Weights of a small transformer language model.
Size: 10 layers, width 192, MLP 768 GELU, 4.55M parameters.
Architecture: no position embeddings, biases, tied embeddings, ALiBi.
Training: a variant of Muon for these matrices, 124M tokens, 7538 steps.
MLP neurons of a small language model. Each row is named by its layer, matrix (up: input weights) and neuron, and shows model dimensions 0-191. Each number is 500 + 25 x the weight over its row's rms, rounded and kept within 0 to 999. Numbers have three digits each.
Before each neuron's rows, "fires after" lists the tokens most often just before its 100 highest values on Wikipedia text that the model never trained on.

fires after: "c", "o", "p", " m", "or"
L2.up581:540512487477479489520531471481518509529480502516513487542451547527508487476504482493528490469546480449524484459496491484534496451494499486505529529485523499510538499527525516514505503509479527467488482510449539543474528479502544526504464519485497494502477475521475496510519462524522505498524483518491509472506554483526506528506498551504494479538501489491484514473484471464511483503487495537474518504460490529481546544465515489488480502516521489479490499494484491489494473482507492531547447461450525505507538514485483538521508486521486542565503519474536504460541473529500497436

fires after: " p", " P", "r", " s", " S"
L2.up65:457510449516530510493515515496522511479511518522497511525490483475492514513487515479460494524507535504487487463482560519504497462481507494531552444489465473495473487522543495496490590495515462491492456503546542495496511464507509512549493507511459511511504484496490432519548482551515476490512541494500533508503473551486503474513468555480540523490489506506507478503499490501497518542496488508495503506484512491518449513466470537504522457501493505467507519509485520466485462468502506502469521489473490522499479495486538470551535505484518485483484527480541527476485519462518517530

fires after: " S", " A", " s", "S"
L6.up743:474524478516527479495497479535479476459534481502472532497543510507500508504479473511477542450489497503484499543483523516508540517548499494447492470484498484488517481476511513475526515505509492488566487501487524489503516500513457489500485470513430491528490515542499508497544475483460459480494539544490536520464510508463496500490522477492479491558449500496472530531500475522503469496512494540490512474479558536511510501525469480500512492471503499498487505533490477480528548484483489446518517504543545534485520527512489483513501519556488469546483463477490489494539511456499471506

fires after: " I", "ou", " H", "e", " he"
L2.up497:541492516458507501493501480513513513506463477517513461494517489482509498481524536511512523507533502437522503466518502545484509520462482521500431523472507505496509517509452498503482464486518488491526536509486477495516500447531518507543446494526471482496503518509479497507443511499478515510461534523494488491505468501545538494507486538522461521514481474526503561456490509489516461503549466503502495529491483456503450518484451492481508514501518525506497558460461502488467470546512494484493498509476527455485479489476502506537506471531516467455512497546516492498488551463496514501

fires after: " p", " s", " g", " h", " P"
L2.up37:506554502480521524459467511500522519520503504513459436483488485479517558495474521517507519495509495460540498464503485484508500480548517528476504475524538482491431527476486463494562516483452520513497482495495483520510464522506490458485430458551466463490522536502538491483475500510492512473500501473531520539480543515468501487499504502488490525534516476505521453505482518501500464502505513484498486487517564424511486523514474512508449532508504503484492550487523472502500492511547512511522482509499513519477510491502490508538549506518522474498488515503488480537495484489503496513

fires after: "i", "u", "p", "d", "m", "r"
L3.up266:500483475490509478459533512537541464476502505460506473473466479487490505469486533478464475532500530502494492514485457509483540530488493497514516547488540506515486499541520496522527514514441497521519507498498494478558471500507488449511495485529488475494471506460511519492501476490510536509537499537521487486541522523538496538521521531496536463458547496458459518482464504482498483475533523398479531504491495524463527464518476498539480528523507487513506483465505498528555510526502483512484518502508476479517499488489516474479529495462530482471474518485490522472484530494532498487

fires after: " I", "ou", "or", " 1"
L3.up273:549494517529482491488501459514502524480491482454498497480484473522582486487550497522491504499495509501533452526522501507491479490505522499522478488493519482501555483501412543501538490461524473476498487480480497512477479512489488522485504514474497473511518513521525479547520485487488475470515525511515532485517526499489521482500443524506494503519507496499510494467497465535504468516528444517502513483479522485486451541492549503531517543504514474495506548504460519548488510492471497508507547491540461479531484496489533508541500442523511477471492479505473462463459540501479507495

fires after: "p", " p", " is"
L2.up644:457520508500529472502535541469535485512485491472517472497484508508503526472496474465478488520496539501511508462565506536509489497492518497494476515483471513470462515510512472486523518490491475500493484504523530502543478506516527492496462537499512501504465564547474534546507496468529502511551459498455493483501538499482488501519463519537538506476507524508469500484532503497544499518494497479494562454486490508482505526520466526464475516499508487526516515440486509508480483462490527536469472444526510533531456487481484522522547489530475476495522524473505526496523455488524519459

fires after: " A", " f", " al", "ar", " B", " a"
L2.up466:506440505511509515528536479430496535499517519543463534505494496494463500511469504532494530466501491529509494498507482514502517485523447499530524459525514488483529485508478509512492545524502515484489508495550456554455514495515517509501506519469502510474496516523554504521498541474527512544483471491503502484519426445491488457437476494492535470442511517440480477476506527481526499488525480497510487499508533481512482489499501529474512498490508475496502530546495462487530521525479489498496503528481480517521503511537477557484479504537496506504488471522499451528475467511504519509

fires after: " p", " v", " P", " m", "P"
L2.up251:467540499490550495460490523497482512459492499549506480482483512528517496514502489511502479514491498493512486470504539528488495494472488525492523481510513502467461534499501475485487540508496476508481477511516468503486547512463524437518454525492517469531548503505493484467480464543533442537504506509514500512518532507499573471507450495472504519515539484490461493525513518496478465485536483439508525481488504476534488512501420506488488504524555491520462505498488503541504510461542518544493467455496457511518520497509488517501495495514555499504519536483492464466491499485488491497

fires after: " m", " P", "art", " M", "e", "ist"
L2.up494:471484483510485506527487498487482493498479523484522498512444475469467526517474483512467476494508509466497540483455494501503499499500481494488524490444527500516563522521507473464507490518486460506514505491504485501469490498477470499528513506480500497527477562499519533472497525517510506496563504484477521479479502455519544527480489528513496537544506527508476508517530487504470454511547529493509485562513555467484493532532483498548451460467516479469506539510496480535512462441492560499502514438524474517501489463500487506498481466539537505486490482490479507526478515524516515485

fires after: " 201", " 19", " 200", "l", "g", "is"
L2.up754:448504516499490494541502474503469541507473488491504511455566513499469525484537498485518512523457495480507547512493459492482533494480506485500486561518534500493490498427526534496501508477516522453453543491479531535507541453521471494487500520499474505526481550486489490493464489473491520529484469511507465511564472474489512500522481512501512495505494520462507545470522467526507540500527470482469511529466499479487512527520459517505473464506465491548480530498501461518466513485482556506514507494530474511437506527522489484500512481523510493496488481479514479517492504521523479484

fires after: "m", "c", " m", " M", "l", " v"
L2.up185:521512498478477460541540501459483515463486472537491529503450533517502497493528521459539473515502515504507518498543503498528498512467504460473527521489447486506508486523508498481515519496505527523530486521510509448499499456481493498554517466540512540571492492488517493454457482502522484501496499519493490470501492489522475517467472508463499515543494511480496466534509513494484464493493514496516543509455548510470507525535484500497422490501501506483507487506479525495496465406532510522495449531505482511489500503525452534496507517524456524521514474507507495494514492543509504493

fires after: "c", "iv", "l", "uc", "is", "ess"
L3.up95:485504524470447499496473489488476455520515476538491500520456512454494536512471506489513489436530471492530534519498517483484478527499505506521478511539462508485513529514527503503511485517488518529510445502485502472438449520522499453529522525503494471539501469519468471489499491544509494510513469499538488483502497485531502533495518504470508511484504465494498530486546510474485539498453467510504495510470546523472514472456508517487475495528504497510477486576496500495482469488576506518462505545502524507480502533512477509505524511498487533501485490483515482458502539556514460525

fires after: " g", " H", " b", " h", "l", " p"
L2.up14:507471531502493536472466494507521530475528515562489505488484508502489521475523531522510492480483510504531500486541520476509498522435532533440537510490524475475485504482469488542526522514512492525476503473506492489540503488453505522527494472549505486514474549515498477504526470511472536491486524521537484501537498470454489497536490471506473490557452514543515508504449489466544531482473518486468526434519516481518470484508510517564480518499498490465478516504482496497471491504498474475488494500511453530521504488501485502505519536463479485529507551460473500479518470509531503502

fires after: " E", "o", "m", "el", "ro", "E"
L2.up567:502516452457495529529485508469537517478474516530483462523465508499460456507493557511521521492489505507441473515463522485492533487513486527536503510478528494499510494453551448532543502498454511528524497546534489542505482481512498487523473510467510512524522500471496544458524528509511478483513505502476478523511486506475477452487482490490513521498506486524459522489468523522535497524544496504503510514499477472469452494500506451507441482501492541558498521514520516474530505515499511484516509507483497527477506483512481490446478456504519485503500485544562492462488503520537505518

fires after: " p", "p", "er", "r", "ur", "et"
L6.up699:493489482512504488533512474515520502485507479482541487531496520503453514457453465480466481481473530478513500535501509529543495459498516511521529429488467481495512533540486506470515577542508479498488484510495478508525490489482489482520473482473547520501481513478491499468474483493517455527547532459493466481513516537534504502465459545522538459506533493514469501503510495494485499506514522507528488510496464465506489523511480471513522546488518482483470519489507502543522522493506510513513545469455527537536486466515492510495513480529526510495498522482494502520496463459566548471

fires after: "\n", "|---|---", " H", " was", " |", " W"
L2.up499:462496510501522502516454490507526490521502511525490506476510497450491483497516536502499483490505509496487449543536487505464521506505507485510502503491486422469510519493528504467484535526497512507468463540494484465488452518536501525483482512507534537553511536507474491520546547493556512514473515560514528511505514425477526492468561479520508462468489465505483500472525491496484532503484488527492499535494483496511486509541475482479514475490519501489495490506525495518498468526439480487472516501479506514498484465508467443512512475499548482499534518491485533441523501527472525501

fires after: " B", " S", " A", "e", "at", " pl"
L3.up321:528533533495528460534481488512485525496511481513492496523511508484505562498490492534486509497518471553462513524494499485512489472508478502475506436521522525473497506443468468477506477491477481452532483490500523512476523481502502520468494481515458504509474534510514494464515503507513482480496500518499509505527491529472498483537505509495502496508494497495480503505542493489505505550486467495456492500529535505452469508485484572506475491471469464448501510533507434548555529515474501498516502524498479533467510452522413514477512484540534516521484463512481505504529468522493538504

fires after: " s", " g", " f", " b", " G"
L2.up543:471536509506553473477449489485466523528484519508478485481473518472526478509494475522491513522504482533561486495470510498481525548499524497474523465523513474535441534459489531498515517535505493531474474519496510508517535465513506488522492476475493466490518496505518509480480515483519519545466509470514575529469507533446516518501484465498492473496482519461502461485472528537522503509511492499482515492501479490514488500521469546498481510491481483446565468490515500500523518530496463488520500482493509511528541470488512528490526533492462525490508531521511540471457458487507542461

fires after: "r", " m", " to", " s"
L3.up346:493504480476520525459495530534503536472493497535431487527515529547529479499506503483443521529447484496505554479507531527487495516518506550524501485448511497478523529523502509498535507486551528499479478503532496497515503478493520506487526497498497485490539472545457445476510510495521476450501517521495516516501442499484489497509502542510490503515500536491489510505514540510504507474506485525457485513476498465473457500472544506444511461518494539509502515455509436516505486480518504526466479515462487496505469487511510509529533492476493554469544490472525498459480483493488506536

fires after: " he", "e", " Ch", " 4", "ou"
L2.up610:518553528508541496461533477500502525492497514555503502511518500498550512514557498494514517498540494494471468504506519506496477490485512520487461503515518516484550482511456523519477446496509479501508516480496493546489489490523525494483498495507457488504510498521530474481487536496508493533507468465509513467490456529500500454518490488554460523517483487498501493447515478514517507533516529496489541466487467450504461483496514447481501507490514492517525564549489465512510504495465532462529455488467496464461492519533456496463496482557509518496484460506527460538530500519480525486

fires after: "et", "w", "i", "b", "h"
L6.up121:484507531529497483509490471536505525484490517469485535492495454502471541531509495516504523521487502466520475541483529474498441455528480520508500453517520504511482506511507514509493487481454523487500494469470509518508539511528468528497526522506491499538498491534483525502492506490530545543515532475492540496481546519467479487492441484477547458473479483483471513535453486515549488469459499506552499466505501478522485480517473446484497500488459525496509483460491457509532474503526505510470514500505494562533453538468493504515508538545535454494503484527512499486527515492483495497

fires after: " b", "e", "p", " B", "et"
L2.up555:535518506477549505517472469479517517512515536453509500502497518529518518449512453504503486505498513462503478520503506498483483504527497482501487466526500473486523500533453529520522570488527491457516460498514486491493470489481524552522505487514497531469500544540485522455494507485493482504538526510502505455505502479484523499497528503494497507498474444517453471560484539494518472488463532484521470494499525453506461498507506539505449556463484550485548507466506472515519471469477525489504537473495505497485494493493538535498543525488525475509506510483453481486503448504517486496

fires after: "ro", " A", " E", " pro", " 1"
L3.up87:503500461484502495447512474494495511492460519467494512514520519505510497474499551566519543505471470545489492529489476542452507509513502510513518528523531504488493547471499497473524502504470486465488484501496493539513511487488475557512471512519488472484530510509525491503493515465464470511536481491520510502498475521525480496494511511481501498481473490536439500507481460505466484472550521501494477544524559504519536480479531510517495502493461523496499553506513522470499496496492498475477500468515466496456499484511510519489437485468454496539475489575542516461507523520521534547

fires after: " m", " M", "h", " p", "M"
L2.up647:503502479477506498488491518526511557546505496538482507541504543477465494483525511471506468528540490469561481516465495483502487524513486525503532480484453479494504512446471454470539538528465476496471501470485522516535533488482477476470509504500540528544483510516473477487510487494565486509493539542488530465477497505471498510479491505502528500536492508510515531547512502458515461537518505504511466475503556530457493486517522507478513467510490519505488487505510505514484485465489534525540470502513507495478473474514499499466545479516483521487481525480552492465486476484514523432

fires after: "r", "an", "m", " R", "g", " U"
L3.up427:513466441547469479472519510513495484528496488471506498459466498500541555458511522506508516483529527492475504456488490532543534520520532487484526534474547476510510491481492491519532508495482475478495494520463499454487519443488498530476547502516513496526490506532440491476521496501530471460543538477481432520529480506480512506482492528514539477515496510520489522511518503497500493427510488509535502492469490489493485483515546518509486514534503498504524491466531519515518489502523490530488482522492453495490496447476478509526508521527511474471491506528552524436504508523519533496

fires after: "c", "ec", " S", "f", "in"
L3.up408:493503474513536499507517504475442510495496442534425502479498538481540501489518503478500513474500482493507482513476505509532504524508531474489500492475481499499474502443517499527514504505535516520489522505534492551490508496496526465509526457537527539435479478542463485491499515488509514488553522519523526475509485507465470489472507483504474517526498476517469479487513500508530488532507487508539498532487509531472501484491497495548487477509533426495506480467488519531497501506514522548497519443531547525527494484462486490508487515516520460515450547465522496469477444506493467518